{
  "num_hidden_layers": 13,
  "norm_place": "pre",
  "init_std_qkv": 0.0477,
  "beta1": 0.9,
  "beta2": 0.95,
  "lr_head": 0.00705,
  "batch_tokens": 32768
}
MLP neurons of a small language model. Each row is named by its layer, matrix (down: output weights) and neuron, and shows model dimensions 128-223. Each number is 128 + 32 x the weight over its row's rms, rounded and kept within 0 to 255. Numbers have three digits each.
After each neuron's rows, "raises" lists the tokens whose logits its output raises most directly, leaving later layers aside.

L8.down414:105168149047117128115121131120153106185137147092149151130089150152151147088078151136164184153126145170099076060085091107120101136166121122188140147135105079132134072101098158130079144094147170120136151072074097168107155067139105065143117085144131128065104121142135126134053147143120147142
raises: "ors", "ed", "or,", "or.", "s;"

L8.down714:140177128150184151081184133095099127132096141142120104132112136110143137117157125109121130113177090114146169089193130127088187074121113116123112121193099130101128087131122101114106184102126111178130111120153113125116088147074104123100158110156189167134161153137141061180107122153122188103
raises: " |", "s.", "s,", " while", " and,"

L2.down387:142108087190116071138100098081154153134135140142122132093141169139123122143169137188175110102137125099124158114167082143138069091159108133102100143136080148143198130132091117136130119105105127122186149129085090140105116175190163125150129099143138141132104191108124153171113146151102159147
raises: ".7", ".1", ".8", ".6", ".9"

L6.down716:149117137146137119116106123107210152159183113115131110166075158178126172054093086133145153129127154084173167098086148108125121100100182103090128126128164103147167135136166108152101108139100099087149142182119132113083140151159079136169140128095091138138152116145064109105135113164183139144
raises: "i.", "o.", "e.", "ist.", "ure."

L6.down131:061129118134097078082213102107168127077123183125088084093158111135108166127175182143178151118095084077125171069136100119118143136142175146163114103169138113154091107101175140153129138113135173093106140094133110089090155188135142109139112037152103157124172108121117129157144148165117163094
raises: "ly,", "ly.", "istic", "ally,", " however,"

L6.down246:133125139131133166157140152137124116174149131067145093205039147147158150158064121134137118105117109134151085054117139057071113153189099088105140070168144188165118101151126157120101169123153125146085036120098110154166117165169090106135095141174127109185127118109189139117117118137174215103
raises: "a", "e", "ary", "al", "or"

L6.down266:113155112145145123162185143126157148107102119075125154157101120140169166086139122117114155051115190134155142149107147181131128148079133080131091141131168073117087188096128168101115104100192083078134124103117122149104137137111155095183102091089143184085182148133116123102160169165098141162
raises: "ings", "ement", "ches", "ements", "verage"

L8.down229:155137140168127078135131107110156159148176159152104144198185125092094057115179122126102143196140158082136130119137137102106113099166156084158130114152129108087099087176155208100079120114102101118153108123138141117102106131173119164121133223132140144103107142082134111113103177103123051126
raises: "),", "3),", ").", "4),", "an)"

L2.down642:104148134149090192088084118134133115139166191069131091116155092108109173110139104165091080175112142167122140100160118103196145120194159163068112106130092157145122130177083115170159109152074149156146155162096153152125111080088147136123149148090128113116140159133128121138118144120107163171
raises: "m.", "an.", ").", "ion.", "ist."

L4.down754:091132115143126127092153146200177188174121166122133093125140116121094146160088101179108131116151108159098132120116149117096121130167154157118098164142174190132112153058127163120131169113167104142130197101136108173157078117111093170108137070100189148150130147153073143087088114155096123132
raises: "ly.", "ties", "most", "ly,", "ably"

L8.down690:109115192155185118177126137141185143134088106100106192130197135165167110080116098107157100113125154156072161161134084140121131156141072123078058144152079114097200089097121150142102134112134107124129106067097190078080112197086097136142101120134092133160088117107137157170096130139113108199
raises: "s,", "ates,", "s.", "s;", "es,"

L4.down277:091108184085097148147186179121141154120124155096052083121161146123136145066096119142130137127158115120158148124100139144106163132187096127140113131067138132111104139144086154149092060127100107176077098108099123164202147076093093118149101105170151150103159179117099145162120107128163062117
raises: "ent.", "ents", "ent", "ody", "ent,"

L6.down500:127098131133101120115167117129129129138220172112177142145088134121150163136089195120118092111116135108156109146155175119114108124145154113110141112128120157137103075089150173102091134103165147111075167183065115128129139164123152115118114151194126161096111089088182150149061126128139107104
raises: "e", "ology,", "ology", "ble", "ics,"

L6.down120:126108150100096074099125187129164097137118127089100176168141100093174100117124130116065080076075147148119162076149150170154118168130182101115123104094102141168130160168141138157159118075100153091133100115126143103120143137157100134123154161163188112105126156084162130141189144140193145109
raises: "D", "I", "H", "E", "B"

L8.down305:113122125146084141119170100100085104139141171098105171108119110147160179039118123101128169120132106123114139104126148094114107189148142141075166109135173150142102156181155148106126126127105092187120064135112137115031119174161114179085153088116105106157161111166145155135148139127165081134
raises: "al,", "e", "al.", "ography", "e,"

L5.down254:168114140180128097141145113169149120146111180118150188170133178174130158123121085115168125106092090148150160118135078157124166130121142091133143121127117105170178157189142073139139116101136157170103128096141104119104156114147116083128123095091126123110140068148117132120089183092104137107
raises: "g.", "or.", "ule", " day.", "ors"